python train.py --n_layer=11 --vocab_size=2048 --norm_place="pre" --qk_norm=true --lr=0.0148 --lr_head=0.00579 --decay_fraction=0.405 --seq_len=256
MLP neurons of a small language model. Each row is named by its layer, matrix (up: input weights) and neuron, and shows model dimensions 0-191. Each number is 500 + 25 x the weight over its row's rms, rounded and kept within 0 to 999. Numbers have three digits each.
After each neuron's rows, "fires on" lists the tokens most often at its 100 highest values on Wikipedia text that the model never trained on.

L3.up682:484520493508523456479535485528513529498511486513528490519502502485508473463494520511513550536506482495505478461495518540499534510523477519505530498477492527456488465505492483500511508495531526516503487537506497534538498561491525503505543463506434507476533526501491461484504491535490491531508540493505504545568468476491483490483511492526467508500489540474501484506481488458471507528539519510517515501483477523519497533517525495539519507448485492506514469524470492536500475527486510428546492509535465523554501523494473493491490514485511505492500525512521553508448494515450478518
fires on: " la", " La", "e", "el", "es", "a"

L4.up298:489529481507535538500524495477537512486520479516497500485483495515484500495482486473501480537531507502497505549529503525524458515475498457523487522501519473532523545536493516478513506499484478535536479514482508485487529534514533505477462495493518507505494502473516495481512524506517483492460493502484505474528512510476517547511489493515551477478433534470517552467479471530494526526447490517498472505473486512512468512439476522548572494499540510485471503490483464473516473510549497470517492520498506479480464498488471508481539483503488529446501480493498515520508469516482549523
fires on: " comp", "m", "ol", "l", "ip"

L3.up622:462520515546530474537509496504496516509531523531545511502488501497502511457490557466468506478452494544480518497531506512526467542474506499481483501554520481488480518487493490450509472530495485472524489491490535491518500492487485458510473513497488511512527532476450486451543492528477483490473477527501524475519483421510489501539508503504475498442466508523500499503499470489473493448543497520491551487515499493501513505515532488458519513470476503496523466537450506535491481518489490444534498511487501523532512487537492504466498527501535496480507509462520528538520471494485562503
fires on: " sh", "od", " del", " la", " La", " fl"

L7.up581:512495478492489518507541524532528537476476505517491517507483485495488467517427549469497523468500551542531515513460479479488444533543522528499481471537471479501500514504530503523510542468515484561505480471482450504512493490552521511520487517472528486452502529454498480540552508519474490498448481488513515495518484473478513476486497471502535506474495464480502456536536456504528519463504524491488494512494506518505495497515535483484509462487495460483487504503532479561498513454486472506510520550522508521510488553488514526496482493541513507533549514528548492480495518473499485512
fires on: " cent", " sign", "st", " spec", "orn", " Cent"

L4.up1292:511478505502460477527507517466504533486495461502531485475492500529527523483484472481492478496523497509486476494518508506532485549477525435500548503478543503493515475531484479494518472499521508481506503513498471502483540484484525493492497497480535473526524511470429504500479517492477531485431462503488484496518483465517478528504500524549497536482496511524463505492486525503483557518529522496489499462521469504506472519446523491509544486525518464489483522479510468542505529501487487483501543507522498438463447510459510461480502517482509480455464513468503480505480490534534504523
fires on: "ol", "ing", "ett", "l", "um", "elf"

L7.up768:508498499495483466490492501472575540480528510499503468491529484547479473504501535474509482510496539503514490472474516468499494486519490496487523515508482493494492462490509531508499524496563494516493438520481502482545470508546509502484471483515516515498513468474480506470494533539501509465508502493486501505530526478484506493503479489466502521517490504494551487496483512517545519502523514534482517504507496510480485532491515490579477519479546506487517485547541491516462498520540484482516547554489512489510467562511487519532504455471483457464547481488518482470473477535509455495
fires on: " cent", "ist", "st", " Cent", " consid", "ent"

L3.up148:497503516462480488433531512453497499497494521508515550486461496504499503512565476478456489553524524529458558489509534513515517479506523543509506548496505525534525482494547525509485483474475510499501513538506497496538480503503539516528553483496498507544524538503491535496487544479514537472546511495500520504539471501531499499531515493508472475461515496498546516484508496473539503509511467503558548454517478533489482509487518490489484492503508491482531457480468487508489501504506506486488489456489458488476466527493496531503512517497517477495473545503553503447520558535475481494
fires on: "e", "ain", "a", " main", "at"

L5.up96:504518418501494480520535500484534483475494493494468505517507430499497489502491510496514522504499495475488509482542485552482510455486498489511509520504556499501472486494482474499517472469490475520504488489505482464509531536477503470459500521500460476484500486489515515481554542514498541495545479506545549500493533501470445514477470496502509462487493519507503488506517497501510521526484514521548541495489493440462475550512503506479499490498492481454459508515485515495537483511509515521520487490520560529480480515516563516467466508509495497497507488519528485489516468476500465504
fires on: "ov", "ev", "v", "en", "a", "o"

L4.up475:518527503485501482477513550506543537493546483506490559525483509537480518490458504463474520522502509491475501502520500527502532479473522501458506480509474495499436478450513525512495497538540451523518471520488459458516455485516502506521454462461507463497523522480451472527485482486490519501500561513499477516519496533485514531516461563533508455523511507491462502504468475518477497541495470468549520526483474517499530495478496541495485487502492498472517570498507483478508531506492497486470471512504472511521517503550509475477517526541492504490554519470456529519505501507486517508
fires on: " on", " to", "ia", "t"

L7.up1515:479486509483508475486505495529544482501519502514488509515441450510463523523499506525505460496477459497516523516479504519498516501497538493487487529481492497468458508539540482547510516471532526539482527513537491518534486511533515496550461519515466527471509539505471513494483455478484473526529491510517524533464460450491515497506542493490479494528509478504501538498531507465427513539492476523493471501472486487532510483489493518506500536516542494522499498432528546517574505515521526561497539537468509515534501480502529526472520494509490478498515485504526527491446504495550481474
fires on: ","

L4.up587:480491515495511517531490524506531507518465489523498547537511502549525442510525492500527510515475488476535488469473535488529459543499498484501527544506505552556513508474505493533473536482526464491496475492456520486511464454526498495505520524486519532457541542541499527493502481462518526541504488472504532479488464507517487493484530525522521505499519522500501497513488457522503501509455513492503518546496536515499516485546513510481494468516484490465465448492504514493525462509501470477507497476530484492468511527511488464501563480489508501498530517469474469467522455537473490507
fires on: "g", "w", "re", "en", "k", "ec"

L7.up467:475480530510454531550497489517460509465456483546495522503521503511483529543493476491509512460475503470516475472500501513534445535490450469501507515526497512485458476484500502508524509478489450511465500524485495470503477504512515548506531576480510512471479537545493478512481514503510505515455486504496513517502458518548502467525522513487466508541549479526508473528505525504518465544481517474489512477495515530481488486484508508516539529565496531463526503481468470517477491523502488438478495464499516480483523493490477517478512522494460480490481513545450522529491505493508467525
fires on: "he", " |", "k", "g", "es"

L4.up1407:561510487479509497469466543518518502487458488495524525485500459524505489500446496482475530509522520471525527515492466486546531480474535506489514516523470510505443508480502504515525478497476493527523442554461509441544484482494492466573507524448505492518536503493493511531508509497495502484466457530503493497459518524454520505496516555498499475496520496526504495472552506514471501496463523484506497453523488507484506511490477540544537523521500497478553487470532519495483456506523494563551493483452537489518503506490486488513508507497511469503497528496535554491527493479503560493
fires on: " in", " by", " to", " on", "ia"

L5.up554:450522524517497504496533534503443501494496501512520518509510543476488495495521538493527481514480526521532452521452498503512517515508510503495514531501462501491520542494533502505443499506486495487503499476505484500480471456523551517512503465517481519483488494493498514481485522481530479529472480494505465497474477486511479513505532509521491508489521515520522515493497492516526500474501438494538521536524544512539505525522477460501501493508503529523517473509483515443501529547481436479496422522487447508484481490458475519553579459517530462491494508472503478496490428455508473487
fires on: " and", " t", "z", "k", "ec", "t"

L5.up248:485527451510492557485511471489471476491481468463503514493466489432494483450478488547523554490526480494488471491467479476491471514480555496516490496477529516493443491500467543529501464499509473530519471452500476486546490502533499512515518524455476505509532507509445504538509506529452511468527511492507507531520525541520524484500503476496490508492500527504475492506473515518511535562492467482525490467494508513504499489503555538537508489513525544511516461515497537468541540545504510521473496449471475530478495486448519497465481479442496494518498514532513475497466467514504508495
fires on: "–", "cl", "k", "ch", "em", "gr"

L7.up979:454526448492478476464479556525493472481499493500462530482512516553485541501487514494488497486499512487499457519519485485494521477505523500535428512514466473505508462499506550496511484453469532442491524543505538452490517498482492509538564491504456513480489529495496472505503517475532470496461463534521546498502466529458514459511542517459506504456493477488461531476499457539475502516528535553544526489488478508465491528486465531477472520495497528457521498502485529485477477494517482493441518533491497501495481542514529511518499495454478524538492509496512531510491512491522486521
fires on: "h", "f", "H", "F", " h", "S"

L7.up1173:517502468524489507449512467499505470497532479532513538480490507536499532507519484525530474496485499462488482489480496493518512444545546511517521496527483509499527501484498499492504477493500509492480524512502493488538477484473502490503469529508481475469542506452512533500456459490488519530513469524503483527492489527546543491466497531495514474485521508470550516511510523531486481502465464547500480524495477500517488493505458467549510511453566524533490486522482481557545485510455479519509460463461507504480482468492479487511475478494488456444517527460495532489473535474479483491
fires on: "g", "iv", "x", "d", " requ"

L7.up1452:519532514523543509456513509513505502484492518443504481503481470501529485439502501519527530514491517489581521464492471546542517485546495507518522509520510506459513542495499436478532492458499508531494527480514512520495516484518512498537511482498515497480501535541531511485492510512482444470467528485499495495454513507471484472494471502536519506488532537515458471486515520487546494553488489462473486483489462519472520489544481533466527487482494493494550527465511508512477478515536455534541461526473500506527467502502483487513514509463513496523525529517517527491509495496497497460
fires on: " in", " for", " f", " In", " to"

L7.up1329:491484535494526484497567530530492512473497549474498487502482489497529470520471484477465457527521494502458527517496485515498506451490463490537486486524509488535464463487527498524542538485478561508504472523496492464522459485480512549486505505526479499524476502559495486528502490467509501471519459498460555484533492507526473490510531505473481525537540536533485502517510476495497515470487479507501497446509510503504540486499499504500479515515529497478483488480474470529474510475509462530512460420490482525494481487493453511509474477472569503501489507495504451519479497528498474493
fires on: "at", "f"

L5.up552:477507468489476480537525482480514502484466538492506491523492456522484498514501546514529503504513475498521535514503461496517523570504514472467472524505536487497493523519471511490577497500464494511533509469533501498515519469526510514500488507486538473531505510525472508491427509513480455456513489504492491515505454503516501527545508481481490502487552501528502514522502508474504527483517515507466512505530518500530457529487543536490490511478531472467503500493510517524519481506540507515560493476503531446489494516490507471490488526486511509543465498519516495465495468503563514529
fires on: "l", " Fl", " Col", " ", ".", "ol"

L7.up384:512474479494498505510522513530537483494501512506512499532516483515484487466519438506529499499482468518509505505449482502481466483494512479463484515520496492527514510515495550521513473476422483472459536443511513535504518508496494483519546483462532479490500533575488490497499546484501532441514495508480532524513501523492555469514524505506529493518471489486495526511466532517480503527492506488516454542499519541460516489525510463512471521470516460482519516481489509531517524520508517487538521536506492507548518485479518494502534475497521462508527518529542486518525512496493504529
fires on: " \"", ".\n\n", "==\n", " ==\n", "==\n\n"

L4.up1351:501519528497512522485440501495513473481508527491446526528509523501521545492492539497467531518491496533514485496503477488506487521488496501521485491529489473503464497533507496535508505497505514513551527498449543421497553520468516516524516456519497549459534543514502507533520493483484528505465530490481520471534524544528470517499562473491462521541457538518473516492557512523446518523492517507538524538550504512430518536498495497507472530477475476500508521533499512520507463509511531512524499511516470539509506517519519498489480495480496524500512467520521488487485488500490492489
fires on: "F", "f", "af", "of", "uss", "ys"

L4.up529:487472460546501467457474523477460515535518517475511488508530513505534494497526499499496527486488514450476495485463477484469499464519509493479474499554491484459478477539471513499529517511464500520463524472533518504520491544524466555500538461504509478505505525470515521487479516509514527481529510481526513551522510534491511495482499519483518563513489508483486534496482535504530485498492516513492416486507499515469537479508480506512475493482474501554498498481465502487500465474504514474477487513474516523536510508482484492447494473496528448462480462546512509465543559502553459546
fires on: ".\n\n", "==\n", "\n\n", "pl", "ass", ")\n\n"

L5.up27:442559479504502540511485515501495472468515461435490495547516508524536484488507495508489504513479521485518550481469463519495513479458483518508493510470515480485507528522463518504456511512506476495469555512563536442518470551499541492470510510510497453502457471504524505509544506502501522555537506521528467517477538501474516492513460439487479493476483482495502534499507532484531514503494503512491535479527513476475487462489500483480504510505479485464489512479492551489506522525473492487538518478534485517484498549514487508455465524486484530482490454497516513516477449482516499535
fires on: "ov", "I", "ey", "v", "ev", " II"

L4.up1169:469503506489496484507485484493497519498489495520452532468486489524467479460476546522468493499486479497518528504559459516545533504470490468519511481535536479487492512530560531505518472502505524515435481484479501548522493513500500483552489519459503530497498502494507466537484491524450501505483507482481522491473443473494505455545513483468508474506514512460530497489511495486472519502516504512478511493512509467481498505488514550530558468526529534481499481509475505518541558541559514557511527536467500503518526521501505492462510517473499528481498445518506517480506491529578505533
fires on: ",", "ution"

L4.up1373:482520470459494496511531488463500555507512536515522493477510488479454489511536498480525495538471524498535499527492489491539436472519450516502482512523539519496524488475484498530536502469521466566521465500493480467468485488534508470518475480522486510517492539485510514532515510518493450530480515464523507467520493504442529498482448453490509512511483470494532474509530511547493476481487514539476518497501552485515532528476465502513514481500470477504470496518538510510455495486474479530493545509534545521517513530534532510467506491513501449486516534498530531517492515536522494507
fires on: "ent", "ust", " Cent", " cent", " Or", " Pre"

L3.up236:506468507507514488522521483488497517516501466518530498464487446516491473507499481478485447478485478469486488459517521501478477455512506483482513481455512518507506501502527498507529446530537534523532504529517496443510447489520541567490496479488471471506490502479489504560505463459503523485515501516452495502497526472470466494512516534508517554510507472478486489522528515497498471550490484541510492505512516464472577503526440501510521509493472498461503486513491491487474513493512524478505466456500493512462485502459492517516533497492545468501482506486547476499507469509474498463
fires on: "et", " ret", "os", "att", "at", "ar"

L5.up1522:484482495495497493512461470478464550486541505481499501517524465555490463505516517509567535506483521486524469473453475502499498507416488469513468518465511472517497502492467488511481476526519460521535462536506489464476461525516502460493506479508472501531489517469522538515507494540521491497488490494494509496476472526440538511506532529485517521495497506491504477473493510515507509530476490535469576498540500490491503501494531470535440480498497518487540501483512535539447485504522497534496508466499517499490495499514479491485477476502454515482532542465521484510481482519542528472
fires on: " gr", " cent", " Gr", "ent", "r", "gr"